MLP neurons of a small language model. Each row is named by its layer, matrix (gate and up: input weights) and neuron, and shows model dimensions 0-255. Each number is 128 + 32 x the weight over its row's rms, rounded and kept within 0 to 255. Numbers have three digits each. A neuron's up and down rows have the sign that makes its largest values positive.
Before each neuron's rows, "fires in" lists the words (lower case) most often at its 100 highest values on Wikipedia text that the model never trained on.

fires in: "first", "not", "only", "started", "also"
L4.gate67:074080073125150131123121112109158110121129119180058132081068160162142115126107125144171122160189124106152133082124136107167107109129163167105123142113139115131127119119146114153099154121162112138124136124096143159160127138167148188070116119173097177107124070181186108077120053170110121139095080123116085196143128120125125169083035156150166116130166098114113197128119120186162096150163102151110134089109101142151217103124136112149131074099104098187086154136130133056155093098146175113125108165089106144115103162131084168144135176121121115101160139095121134124085147140168117099096187111121131110095158134142134156155165123099082105132180197131143129101186066081077139160074145081106086168144138158122143139191079114064109135113122166066144119186121192103157090149116074
L4.up67:164159098136119109179169111151114182117202141177123136115118169107085141109169102125173098075055159151152098149102150138113088117110153102145087125085113127189090113050209183142155116101103115166091129182106163120168105130184118188096173096138101111131149106135162091099083114143115133106182182206102096135151118130147154145143175134109138140141141101167152123126120072142171134168131148155162184110129141144142114092134139087125117144127079135130109116171067129144149120088135105157135103119079148124139123083113104182081105079125131116104153181099165095169123144139081136141154113155198138149206170129121144175089140149152060069070147165131088139191167105094146177138127108135118099096123085136127138156111086181096081114158161174109048180154155129171148162183115106

fires in: "other", "different", "new", "various", "local", "state"
L4.gate73:131118142158113154151130144167146132108171082108177125138168086024070104123100119150088148174100129174119084089130096105138076118099146120128131122116130086131087112206129139179150128117138132155092117095116072102163120187105161134107168152196153116075112130112129113183138132153095127116139122148121112200161104192127126109174113088147116169135116125118147161053103110087086080079174124108094161132127115147141104183139125089159082145156143152168150166149175144131130174155103137077085096043157121132181100097097187110024154101103088232124144157161098123145132129126211179087107137139123124112129118114146127138120123133062155119157150182147146153131154160122153140119151140163122071173123140146141069150151134181100099120134113120155124112098098120184057187109139107
L4.up73:147145178168112177088137144189132169140137099147187071197168109077080097119142163117126179076156125196142111143137108126110081124134176071131146136104142126089146156152119110197199117112141132116085123139094073132139112212117134204103109139115167168094132096145142138130094108178081114145113172141152123168119054172127135151161151123122139166127125070181096149102150093106088101105175195103138157112095160113115139127132162160155077123127092098164117146154177120097111174114137124082129092053148123142136096089114168088064163105108088198145134117110156133105158138175107199073138102100122129111192130152126088180062078172107153144137107132158172132130145144104162102112182145134156103071120140178125144133094135114111115098162152120149110110109188117095066190110123124

fires in: "was", "de", "is", "understanding"
L3.gate220:118154165170125155095152093083161096097108093165131108141051165201135072083113137138144109150090170180139123127132126169102139154080097175164181107071157145178148153101081126161161091182114118107141097165133133109125181064124094102111158059178122119128098148159118138171171174148061045192099096125150121164156102079131142131102088118157127113137115115098134114133155149120172164176126146124171121128099148072183154129089135079111147142085102132116132105081092158189104136186121167150140178186131109144107134179155119095196114076088122122149122152116111119164082118139094148147095108149072146089098139142139094108132145140121156094175128142068085111145156116132168149083114147076092130088102110104182170076136098105135094176143181049161130122175160121109114073139101148
L3.up220:120137130179140149137082132110135181142061096151167071093056167124129123093113075126148105122164094143147151154118117146138142129165143162077184148125089085156092096046113107131172116140113139159151101168179081129136115078128082125107162109158099148120115071094135121115127185134125111130111151142100052129111172116085134123069092175133143141112131071199082124128146108103135183214092093137146200102092174127157158176127131111108076105123111175109095104146084101076107078136120088146073142174159150124106105089121117167146156136144115110094110205137078119160110099084121135111079059148126126089080100137125093114152112124140113137097131224159130111068142124126095094085102133121105161086091099137153077119118119149132118120170196119167101186148090116148189096162174111

fires in: "two", "both", "they", "00", "three", "which"
L6.gate220:148138158137157099101111110090160097136191122135128141191132124142091122107139188118128099208138070077116130135145156137098155121103163140127105145106172173144139144147176142174124167105073180113117169113114118107119111166169153168141136144148157091145145152136125130137088139170060141061121082131111158120174088228063095117143196087129142101130168115114154130160146159158143074149112127136143112185125076051146155184153112145134136136160126116124142136126185112101197160109134204086111186067101171162101115143128176075144209160119119082092134159163176102173134136161152094118123123166127144150152122164164121144074134199124120177165087091125113121114145116145217156134166137079162068140143128168115095202090142088119090113130086147130117150099110143160103091129147144
L6.up220:106180186074111092130116118100139114127104108155132115132162122124148132068150160130131199119147132144118162156106048071114115087133134156062140120140138100096194141083147140108082125115087072157156147114176116117112075126131126149131197097115162142118098084132101162090104124122075118092154100086086196053140110197061095105145150091130139116155127152142128188193134133185121181168062149089115117143127083131134140130105171128151111074117187133140115119147132114076103164155141126148104152078143152156131083090178207174153111176157139145117126131145153081120086150153087165126125125159101123156162117083160130149109149093110163156153143149108170120125080135220159138113168143111135138097120112081110228107167120161135124105161098217160105119157129120170112099112170184

fires in: "married", "said", "died", "announced", "under", "front"
L5.gate5:066157063163157126125164104104115141140125136139184131140166086124169116116066133131102153120119100136087132089134142132111159126157132114160163089105148123113093084107107103172178153090110142130162174073142167186176093154108132134096055055125085161155149118174149127177157143138111064140089159177128132136107083069158114069113161112123072149202084105123031148095140159051138070115123167140172182098111125171130128141110129145074168071120131166142080156097111120095162153147083114104142137127098136142141136150107121097091136135111154176104120143190117097195142116160160148150091142123111122105109143162145090105133109160083185110126132134114109075148145181110091161181152166083159123073105123123107112141219155083091162130167138140131115138071118083127093206085109111
L5.up5:120091174136150134167150085156144203143137127141103120130131134170136183095128116135159131140069154089175160156062115104163165123106082121104114097084106109159095094109136126103104173104097074093107217101113154160112116156145115100138092180112206141191123192177131148098182132084149159160104127116086051148149103106148224137160149069056097199129159143154115107158134134179137146094123161134128145088140152121134126163124077102118101156150069141145152114149066141130143215070159126126084151147096092110144148154173152110171196112119123113131120119106172143161174106125075145168112123095104114074060106075125141220133101082168155119107103129106192124094070091133154140130121116086131116128140117145117135107108054112136132095131114115109116134127165088104126145143138150

fires in: "born", "fw", "df", "ministry", "mf"
L6.gate236:074147152033120102103094145155101095157100163089093162100118123096201182153115075120142097189155085106167156056127167120172098161115121063121120140092134187119119153136119131140122085083102153099171166069136115117150148103151106106137059151080166111147139120123130106111178150111157138159079099134099173101202134142125098131125113130177132147107136125059186139133082189105047136124082180122161142166154095145125129151138164095156088108131115069133125138143071102179133147118079150143119106029152101123119056120166083094129135128099156163100120128136136138089142086127140185142124151170135092091126184114139143116071131109111168092164117130107102136144152100144130175095147126126113080154144162108164126118146110124109119146105152127155124113187152072106118118037225142
L6.up236:097179116118086121140156154091143067174083163141137104118131146133075098170137111161127174184159173143177149072157202162103126152074070177136102161147169197178143151123047146110140103143122132168132106113157100058171170136087110096164118175132078091139091115142096135133134093152120153116151066139146184131141144166162134082164108146138118184098163137156088128201168133121147102115169130136176165161076131104067134132100116124084210136130134076126147166071090128168124156145082143093099151103137119123130143097070155162117147122111191098173149120127183089155105142172111134156086158092111075133157085117170138089160124140148103119109137183066099093157143122103139145163048138071100126130128159105102140122105170155075136162103103151102134092125133088118101061111134116

fires in: "during", "after", "running", "following"
L5.gate19:121230129165168124219141120137109136116155129183124111102141081125106151108142135102174157095048129093124142150108107147088126151165113098149138081155133139098141125151157172090113129126124106107131165166110190214136031100148127105167109146062191124124111126133119198129176149080119122108095162171160119111125105144108121146089112124105127094062198137141127153102121064105121114129098205102055111138163141169121124118140138114110118170147139165123094137117081163081119145127138147108132109196096071130092141093092123160093149133145131163100092101157143081169144139119107161115133114167101102075133200187099141117091142065173148162159113069130094150141080074203145140135128169121138115127173115183170086195106155170097141148146124123149090130121149124163090158102090159
L5.up19:062067099047164186109166124140116127109094109099128116137148144134141107129094083162079059192137132119169141154134088109126136141120129077108106146125136067139074183159079121147121138066160161079061083118093095130094169115112131084061114148171137092181068141148165150109124125091138119151140139143147140065200109080143143110155117165129206142130125156133129142135116151126114160148130111212176110074121195187135086125051169087131114111117159091128178090124106113131206126079133109130147147112102142094168155114135114165130103164163141165146160106132132150161115142149115111201132121079113142108106146087106093085174102156138203138194149122130139146097132118125095120159134119103144176115103049108091147084125159121137159148124068110081126114105168110127149061092108144

fires in: "an"
L13.gate174:085112118124061083105154139138150125092175147123154163123112165158126083121094128120183128087150103114063103140123173087094086160162130154136127102091068165152161098114131116103175107179164132152113114139171178145116108120162106127149164101103126139171197156085093076121074161120089053139052180084075104163080172145126141151106103138115088152136149117183141138102084159117090113105112131094124115098129092137141125097157120082202122146153141156119163090066084169110125165112168109115167109130084137128147103172140053060118124188148130055121145167100126158151123096197143153179141114189155069080143103105125133163084097144120154135139156137159156077191143102102141073124076127110077101203127137123163137085112111145131146133169100155144113075139085108074108087165126123
L13.up174:164134110143074118108166156160128104152173105134131090052191076094109080108142171153129155184160094110113080144079123146127148084154079150117153110119092136158149091152142131180146082155134145169182140144119124132162125100140143148134148165097122075139172149104102080172108102114100080104126141099140128144109182092158102182129109099070175124096131138148078058073116091144145143139104150147118101106045165147018095130131154114123126120155128140094153123144168174096190065113123129152120102096115127191093149104112141090127084119153157131101078182140094102130113164139068104157152135084099137106123099151104138157182124180135163186128078092154150102130154133113174089124140224131099108121167126147128072176128170133162135072143129184095136173101086081097119194099155092

fires in: "of", "has", "have", "existing"
L2.gate181:153080221145103163109111158181146148121077122077181111134124119124127071136136212175152123101113129154177081117086120151144094059116164189169145178208122102146100171036115141098122089122155118151107096109134139142139059127104105168169100134155131125144159138169121078136140100081126181162172120160104150157106115117127140119203085110129174149108081199103124107112112146123192114087139123131098100130088146161085127133065139101124147122114137136119143112111071147122131115146143131138057128187089159153122179169155125136155126169116103069112101133125096140045157109100143126110118108139170150110115111154193083195086146123096130154179120111163130066079142160081151145125126154159107128067113120173195087104128135154076129138137138104075134107094161109144083083106099113
L2.up181:129157099119079165181127139151072127106096138118124111090122173112148100137142165115127165094123121181179147135122135148098180119083172132163158180149121099085109102134149072174146137129156161159082202118114122099117155135157082075078146092152063119137149093154161126091183073113108167172181104147089155113064125189078172171120143095191172103131114114160117124134106137082158090166121114073181096132162085146144151139080176074106131105064119140125132028135101102116062175146139070088125124104175106154109156178078148115127163112171151179140132144077129158079108148131128134122147103092218147122137156180099112107155126137086172157161152140229135111158087156132118117131117095147096157100103134136138170087093153116138106090158117154109132168123116130125105171164163100

fires in: "has", "have", "directed", "very", "symptoms", "portrait"
L2.gate156:141152102124098131146099164114179056124110133101131131085121104122202084067114152098132101105114128109136133136160118179143118119064117126197161098080084101132140181103130051102046059118114103109114105141112187159127080072151117075135130116120150123120183144133135090153150105098094110205166067108103060110101128112156126136178191116151046187135116127170167116091069150151120170144193084145097105164108124135163161121145095130167155086158146139121112152171127178164093183097101114126102148140140134141126084115187105156112169054120087131139106081135147148097153122118166117173194187100128130090144175087172116164122164168108127122167093136083087130167148155115107161102143157106106147174122143141142114127146149136125115160183158105164179123088178134161147107072101142
L2.up156:096198204129159173197116091127119101126104150078116071100128138135153103127106106118130071131125147188123125084123104152106144148105109115107126089114084094061039111110125091119132074145116156156168119122111171131099137114142130099143157100127134161072148127166085141086156099096127105074151148133146127131075162174140125119128097146179071170101100099155121072130103059086124101157143105066178155197101113123114127120080133104141113113121165150114130080116096136093130073084145130140149174140143139067148125156168139089122163102135126136168111105072191155153086145085100110157074107113184048124129106151084142058106154166084142019168147182163166133145104128194141111052122093103150094120117142091107149123107137150073116084088167117154138152103081113122139148123110142

fires in: "on", "leaving"
L12.gate199:081139119152168108130161121113144109109123121094116137125152130111151114117081114163101154155120153195100038076056112171124186138162084086105125187104113159089179080118171122134141106123091097099120140111142145126156072070141145125126167103137118097145138168136108101139102132144058113099104088174059113121143183122116109135129091102156112161101158072146196093149144115186064130138098144085151170125136130143116150099074079139155156167115162183136147138084146122124100166107106119155154129108031102127119116120078158104168107098133079160144154126095138104190151106165119089162095177102189108102134109110072112121108154165134151163149129156135096101120129120058120140150168086066128145150150169173165101119177077133125180144077209080126127173174152093106160104175092199
L12.up199:157072173117181113130157101097121138142119111141129179150151078128138060134110100128100123167195148103112105099139142161147128099145092154168126135102094135145158105138064138100133176132142171141107096188098033101141102102143109139178150127097123125174082100136138134106085111100178077152128092100140129121115082167199133140162101126145104158066121160099166148139097148143111204144183107126104169142212109097133119075134096069143146097159111094115128143157155122143089121121129193095182141106078116146129077171161085103131121143137130125129116153132088099111145093127146105196079159106068120066095134111169114137111169097131106134193126119129022138138113093119104117161049100142132143126164150172113170092154054142139173181047093150147091187160126107091129157108145126

fires in: "when", "although", "until", "if", "since", "while"
L9.gate78:126166102165114144138151099136210095103118154105142149177092129101107139136133110107138119065103094074122148115145151139075116146117147084159125135098143104161110108186129126163173147116097064115109131105128136193194126124141114167196154060094129121120168161098137114104125129145106162142058181096127117084100156141123149138072140155137103150139088115187143132100078062143122130111084180134120198180135102151169121084149121108120158119131137170171124111063059092122107127116105110150045148126101128136121108129142138094134149133146115128117132106110129139110089125170097122143214189159151115087163147127135121090173139148145130157104117141072078150119155223150106135136152152115181078122136208053145071166129199138186119103104142081146159117082146061118155166096142045
L9.up78:145179105162124121147172107102165125100098135132148106193101099099117163144133118087126080106083093144154126098143180126103123105148169097107117180109080087173087146184113162131143143109098121109076152159146131151158119124096120077151140098086146067160132158111155154148148110173137169141100180116142118125104138155178122169079136142084097165148108186168151100088049084116167133119109197119103164136119151152202161082094174069121145153122119115125147146047050091114094099114134100148077140134148160115152170120122135092150161092135091092168099111155161156077159125138068109201218169148167096065161172142109123117160149103130167185101076133088085164120092167117154121130131154143172078128125163082150114146072157121167128154127148076124171146091106083140147182107137089

fires in: "two", "several", "three", "41", "four", "many"
L4.gate108:166168110080136130133145150102082080117144166171142110185169167083128116178156163066143101094167101142128141087154161093165123182168149089119121154103144123159099101131108149125132160147066111127128095092142104090152117199103135135126180198080112112101153127141132175048108145152085093110135136112165129051139121132069128107179153104128103187112091106086184138109102119136075067089109118175161107107149139121117142166143111117105099127120139122131150116115182187128123122151120117086141153071101108136180137169124145093138153109057156092117144108118143147099123155162133148193173159138134139099128101141105078192148078117065098145160124169163049183176133074156145154113117132156137089084092159126151123088159114165140137107100125157153117062126145094178036156063087181
L4.up108:152121122104159097131136134061098048123085156176202163172138191069149145170132127137137143162155099159155159142144115117176097123135110111085182119130142085155110141090115142134104183152090090151114040181101144102137194154093142183118162113095121091104168098161096158105094138150096124126163156150142133131128082146126103070085195112129080142145082162100149169120105093145119135099095091206208120111141096131104122124134110102126124128149208065131109133099129131145120135126122061099089148053130099130179131098106166113109100149114196118100125144131139139125152118146171159150137105091104150094148071093106087144096094086139155115195111145154119163165132082156149139100113108195120081078159177140099078119134088132123153147129069119147061055118135102165090182112132162

fires in: "was", "is"
L13.gate252:081111107113044081119133105111170126077138125118154130138148107130067067095104101174124137086129157086120078072109112090137126175088067143135088112116210111146162070130150142164132073142106147111115093131203134153157123134168171149146126083087120123119165180172101107087101128104114120166075196139046142147108122123110148128153174139143126157166118122108166159153140137186171120165163130120149123100096077134173152174139095119166170128093150119140179148159173107143066092206124133121113127101107144132150117111110125112069110110153107117121222141133158125146098123191191175081129151176110148135115129150091135063123140087128077116113188099074078141138096114143137095151111159164108135089133083132133128124168123080073121137147152125155096057112081208089151145128087129
L13.up252:094082054082150118136180105140138147120085170113146141157156154160120202068147155112121131185115196086067163094086162183154080136157128118143113141126165128155095113146161117163124106137064138144122130155169119141126114132096112092064137096165131115128149121174161157204104108166161131116068085179125184092128124123146146098105095102139148136122074121127174167163138181141124135171178139178152108168069132119134143113178122141114151073116093078105137113163203109109108129123129178150181141143077068089154175066150105115123113140071109107077102138132101207190134161159126121171123167161129153099125139070128135093132122096138106122139188149116124131110146078135132141090127114143137138192081125153139140141202032136112166131088171104113047128175089122149138120126147135

fires in: "since", "during", "of", "to", "after", "until"
L6.gate242:093178116104114135167166112114152124122176163123132086137107117136115110193156126099148123090094088144144145115129228189082170064100185042126082125102147125131136182178110160189159085109066183131120098091141178170088172147086083083183095159121119098127128129120150127122114117192115122166084170110146121084149141094163112112125134153076127083132077142127152046117139143109111150129146193130139169116102155162131080155127115132132125132162201135134162122118151118146146116106130158132118143156081160130158120113124093054099160107084112117110147159119123120131101111125038105193156132123136061105161170148131166151154165144183130149125158108104127096117127138148169120091201091101142077127119136149156160136107176110201108115088079131153117102083213090127129130062097110
L6.up242:117179078133174140217212112064122069118153147062195086136076145126066089123114135100086159095121164139139130046135172105059145173159082089139128167180108131145066135148132147176149116114199084150134097123108200173160137100134104100136110126106150080175151155129129093109167159167121044095108110148112173118178113167153142139104130133090149161116103155115132162153087124126148096190139184143119078140081171137137133124118126158161144089168141129127083149090130090114131149122129069087104164119122101147140072132111115104166123122085104152171132154063124126100113149104121119167169133129107098131098128149090077168120141148186163098154124095136157122089139154115160048131135083093143143148101185139150141192091120128123129188152119085170110125121174165135160122074112127

fires in: "is", "was", "it", "language", "has", "building"
L9.gate113:171150160174112118108128171127178163056180124140150175201128102123056116091126150143162140097156067098169117143144086133132187151135083130142119162132157088145177164151165054102173067121116099112136075072121195139148076113112090134138134055115090127110139204121171134132046118168121114140140181156122111140128093087143127080157142131174159112094105162078095101149115115147149126164119152091134152162152132118191157193124103105181130094124136132122124113126142129156133242107125118098078080164111121169087095094159112091107161088130107076141124130081084138099178144149140096146113137122124046062152167126138135074093114088115120153141151119107058091149121095148139119130167172116148109145116127086156114044089128100063115145125130117119105091155159120130123120113119119
L9.up113:127039168125083144087155111173148175125176094155112191123101158126084189081131214150188122128151125134164142136133131126136147116126099146127143168146170138123184115102111143108153139101098127085150095151161177098141063136055153080140128074197145129139167145051166122135115141121120146081164132120130103151104122075146158064130174155182104120080141144129028140180163109155158086163154122112112152115108189102159130181095118157171118102093133157075116045148115072161108187101164129123095078159150131127083166106159191157101161116146117122136106133143112150104164125111162100164076112073085103132103118091109143114160128057128118098148111170129140144149123132090141125114150145100114123082139113114117090101100099151098172151131124151203092068188118146133118080161129102

fires in: "some", "other", "these", "different", "various", "many"
L3.gate14:172181129115130104126119106177123163164142114101211089077197143033132087163125105141112239117071128149087148115141110122121056175163147162092126101119144146082127109122105189153086141128166166105067178103173093122134119178139114131086142086175201141098117134095128094034062115153099144099126097166123128105046154159137136072124111130144090159141090134113157074155103027107089139146167106103110100142080084099121107133087135174136137118046087149107130132122131144110150167115126174120093122075101121128125155126088135113110127075148158129100127147185144117112141140136142101122154104092141113100163130144138120079112101105095116130166134109134135145161141158165128121178168186092150156138171118155166133123123087160094115090150169181190140109134130153123096166151150133
L3.up14:159142115083148137146184138143170161122187147122111150149136152063114108077114117093128137078118138198091139058153122119137068122090095105070077153108140126125097165133145133118144104159101197084114158116102105106177167173087168110077108153132168110103100112100114107136153139143126110133149129204144174124118057150165173114176129102143110106176070146089156165122130088076093107099179088158162089113113104117148125141122112091136111129074091110119141139089178145097145109134118114138132126091108122136150123120131122131146136115135160165112139180191070102102122136145070157118153114123123174165069146164176149113076140109126154101156137126210163134163142226169098196135151109090144085123127098130154090157077118187088105115109118178186191089098156109214084162169141183

fires in: "western", "other", "social", "eastern", "modern", "different"
L3.gate126:151116145151121129116126137161098161103140104140131122144202155058077131172118102199073203071109162123178141078112064190116051108174211151066102111119118070111087117087104137200142092127105183152092168085110160136157130156119126147108125167136140128129110080128144184137117117112134129161124187157086164123098077113173106100108076163106136100120156103144179096121168108130103109085172098120062149154101137094140104151138136132111178119096154146133129145116131141145120141156171138108131153089149094102165061133153101184123136112081111157119085096171139141122115149103121147074185116127137186193106146147142120121056068141133060156082093112147202111121195184138092157105158139130131115116138139151132139131125131161117113119162158177132136153084143164117073204120169120
L3.up126:094102153185105106181204168161133163157182117133136150128099103060119130152121107170070206117162130151109124087146103128155105130113134108104096118067068085121134122111115169127137091100092202125113176086066111153145161206119132152123173165148193077134105108140109184119130076066136094165112153151112158179133091186122118111130061116182135108156101151090163128103120132105111134115158104164118064154087116150110139189084172130095163057082096098173127173158139110150160188169115125071101108107114125140139097158144070126070165147126116189119121147139127112122151122152129141079168138138097213159090149126121122132127139209105055113089160113137151133136124149109141171117149161086113144148150124114113147166106101160129118104097143168132165130089071148129085183172133102

fires in: "he", "has", "s", "was", "company", "she"
L9.gate198:170147157134110055077088179134112114152121170109198178108092107146123121133154111154158161150164172137122094090109091116082168163096134186146124085193102130178078110152184104144123114137147127115161142037126171150147083112099087152126153166134116158133111131123144122056098123200110118150126164128026146132136192103167104176142154128120112129130089127087143109163141091091090164119169080129156185197132145096157152160113109169141134116073099088110123081088138112131152153199126193092105099083083154179135067167154058086158144108102133172124115124097127116123134132111174146113122122151082076092102118116109151103129112140088156144127141157120119117123115097117110086126130166110103159136082141094156125185114087120121136092083080122132109148142129096127107069203100031
L9.up198:126129102146065107127073144128122127133179127117062145106110124144155173120144146183146134151137118114149172119156172133156105073124049144130095131161176101137129124164164155128090130116145106166241139108106141099160060115098124181157124106092158155179150202137097085124157139129082197128112130093091100130143128128134154156102140109121112120159117181154096100177116115132170096091171056179178200134101088115049157158135096162099141107080128103112149141195104116145137198073188145112116179139110153085091091112143162055103094173122144099145136120135151149137125137097055105077146110121139178064180088118118139108157187102109106055159105144155116152160133132129135148097147110146180120156124115129130159124097057170106100142112120136114124152153162165069123143184117159

fires in: "different", "two", "various", "or", "four"
L8.gate125:093157163114141080164083074146113110192171134113105076169154151070102134073183106137138143126158119115103123187106143110096126139109142113130103117128130151097107138159179139135096083128091123161184128176174079137113138226133091126069161142118151118124166088122130165143177138145101120130136159155105142151130192145073125115182097109113051162169095159131109123142100066129090120138139119152171113116151099129095120154122159131097110146140107137157126169125132106130212141185126117119173104075094152210119094137094134143128158163149116189135143138180113082110116148143224117045107142144096071097142116109188167100144137142124094157091128156163214113142111124129128067141169194129106084165132168153163130086077159110097102166122066145107151092168148116142058155122094155
L8.up125:159122180137146103124146080107123210130133118130164094186216134129136106079107117142090132114097075115144109143094135129041109139126157163121111088146143085124158154093143179194105148200081102114070120075155067095117152152127102146152109117126135140081166075133172122097073116178060126124180065092106126170103148121117114089155107096077142134155093122130148171074128132154075089108131134121104135187113106100102144131121140112129116088088114191147105125120137103149178091106182152119152127097109155130125061085114117111091098105172076147147137153179101103126091148152150196185133104168139112137110120126135129116125103106139162158135123178085123087112157149211118103190111129147174083105143085145143154099159157105084112055159100225158134110156159119151111195138113154

fires in: "during", "after", "while", "following", "before"
L3.gate213:106145137130168127137203147167136162115159173169137112159110142134105110157168113095138134127111118123120122090102179190074133119195149056125093145144106107177095189145139187186105124094069145127119166090094126110127117085108115129083073150146138129159133183120135119096143097103154155134146139104163062057135119079168195154107078066143190184130136120136163128067152138137131140118097138111141158141138127151176169130118137115153181114082130151136147086097078126162129140127111163155113096145107116112136138152137141102116168064141122176103154081133070121163113112105074088244175137177165105125086131111103145147129095201116079144128149060134145137141179172185100139136188158138105086153103148157129133130139142176141180064134145156156109117093177098175120145141084202
L3.up213:144130147088177145171200121101100116166145079114148143093107141121099129203093133124130165154123119123125143137180145150082172105131113073096118106143152155198144117149101127178106122103150057104098131119063185150082148143107077146099084090093144189170120156138090129106147143133122141143149134201122142106106141102136153173131133140104122122168078194147174131118141112124170104142127152162125181124127135207153078111075088123075136112078108123158119113112084122110164181129149138125082133099110115123170174154094122118150132133132108136121121125084076075181145138173163083150146095099160135131065134120147114119167100172138143112141112105115143142106146132113192211113204090060058134119120127101157090178087154181140119127121074095122065189054148099089181107161088061

fires in: "under", "married", "on", "regional"
L5.gate244:193185117173144068140119098137125113122149131121164084094156145094082119088113132150150197066091141161161145103139192220126150161098157138158105040122154145146132139078155066082131124137050086088150159116086146175152115133073109108155097112117108148164175180132096086121100102164072107130100139135105117130133186129112152140166120101122161127144172099103162145160155123146117119115151110103113191168126137104180075154113092137093177179170105109136144130086108129124180145103141129064118191116093177116113186191067171102089133127142115160166137125193156084161121146163130112139112125104123143115143111172092186159123111093181183129147130124175132111103151116107100187140183098093105163153138155092182062128144123178088118121121069116125112129093189128087113118160124151
L5.up244:106099133148095116131173140113184164114110128129150106121201138115190190157116159028144091143139129166130143104097156156168120159124119103115096073098077122087070169127096128103139165119129075104083212127141160131158152141104174072105135127142114121179151148154158138109099144112184169220102154183126079112152125054169139166156075105118185154117118143131169080121090077095186114126171112123145102122109107171135111133140170109130123120103088134146142111160188134065109150187121182084111163151091105191148123192168126084099185075140117163138118117165125126117105095115184113142128143150121144120105121174114116180139144218081150125097072128171081099145155082102119156169144131099110109159118112148129103136095092119150194151069145127116108111119144118114083155089097156

fires in: "first", "married", "died", "shafilea", "history", "returned"
L4.gate45:069053145137085156132105096181154140121138117164179095133118164142114099153164114091204083120112136112092124109126135110171095101151123118153130151095160115142123128132143131172131108189130143099122121170103063126088132095118164166132075142165174105165106139142190145150148146150097055170179183107162087117128076046119177134158203129197112151155160217112114184116203098095064125105114142156087161121121094100141140132085074128115134153114135119169160131078146063195136164090111143101129115145180171128130107107150111129137141112150123179113182119134120181138136120076126145115095109154115118084177103135154129068121115145164121074099116170066130135125086126089101170085128116135191082157157106134131146077097121110149111131175204167137143154091191113137121102150135168
L4.up45:091154085129142122154068132168102149150088103128134059170128102143073142103121121130167162130147169090068134110110136083113109117087186124098209114127112145057106139086092156164137153131182120112062141153157170176104118131109143119120129102107153105087118087151139141083109106191192083143085191124120044132156115158127181153119124129079148180094105097121130174102154157160145120124113091160077143122124112111168080135112168107125143082163131123120105179119117093130112126145176145153113126132057086150122151105113107139074144123082117118134081103144167085108133133149107145058142125159128156109112103055179149132125099112154098146116101153161159112188101087145063214141116116046185089078148082131099112126124129109129135119178168083125137195155142104065124177188096167

fires in: "released", "published", "sold", "received", "established", "founded"
L3.gate84:125149101156114183147084106150126121085170141105089148149137099141114150141116131134120092109132205196142080112163141105119129153148142118185111169128136107134142163155170127095148135133140072141155074092058135195202171109125135096136038106138159091143116129157115140120159102180139118133124137171142109142164087127093111151190145127127180164156108117104069126162125199061118139057090166155157173107114194103119149137107164166113065152125141160216140172124151097100069144117138230124108127128115146189075169151148124084114173119069103168152097164163132074155123132130118172144090104099081154073142135112129131158133106122104164105128159163148079103092081118130127116176054129123105146191097112076132076124141136092097140142144133110082089121113133088087157088142137102
L3.up84:128100116122141143101084137156155122066186146098099202150184090058144140142117146143147098127092203186132063080135107137175092139119152124150157150123110116139160141123158121105126127133095048138145120064089043185163168073113151074168092156136126102140061197187153106163122108149184095150142125120117126125184103135103110102139103136145140120130094117095148105131128148040108094038114131150168137130130182126127154134172168103100129156098134169223136129131106143127061139124098162132139147115144177163065159128131089108107121182106126159124127162168080143181116093079193193130133132133092112122130122145163125118113118115056181148107136159112076105087090123121111114142095141170094098192125115101121147139144123088098108158137119163054132133148120107151141120182131115

fires in: "new", "national"
L5.gate131:135145094140121112112161108151101147141164131098127123100129159141159091117122135156118213091059151096078126122106126076114153119129073126139111074127095127029152177084107140199189137136144114143128186076123132143159109151132167189177108146112147197069102113135102148132165096145179048061121118152106122177076178137048146133163114119113110103143125126110152149181167095118172139071162061131084114145174157108077062134149111117129090105103129154170120109137108160152126143175144161095140139114138138131181104137089142120139105215128100145087154173118084060094168132133154151121148197128167140105092121082160138131135178105082098122118119134112120068164122143151141101128158129101106071129126165179169123196107133121094111109097136184123093129071131148154134202118110128
L5.up131:114093182070107115167156151102131144124136149088146172121163118129123119123143166144122139128163154158108144086137115205114163147098149117093129213105132151127166137052122153106141170129131083068060073121148111085137112114180129128150153178148127157095055102125167171115130125108129154131130162095026157094126156218097153082126082171124137131163106150159113165137132165123103122105184078149111119132115176155120144168136159084140104104116108104128069172168084156123107121117151123108148108163119158087102061176125144126177086094086155167156113146200107141139159104114158148151127153115186210151121127125125095112115137148082124152142172104168150095143207208127143102116164079197112133113160136163134103145156130180108132140071135147082170087113069129096057142127138103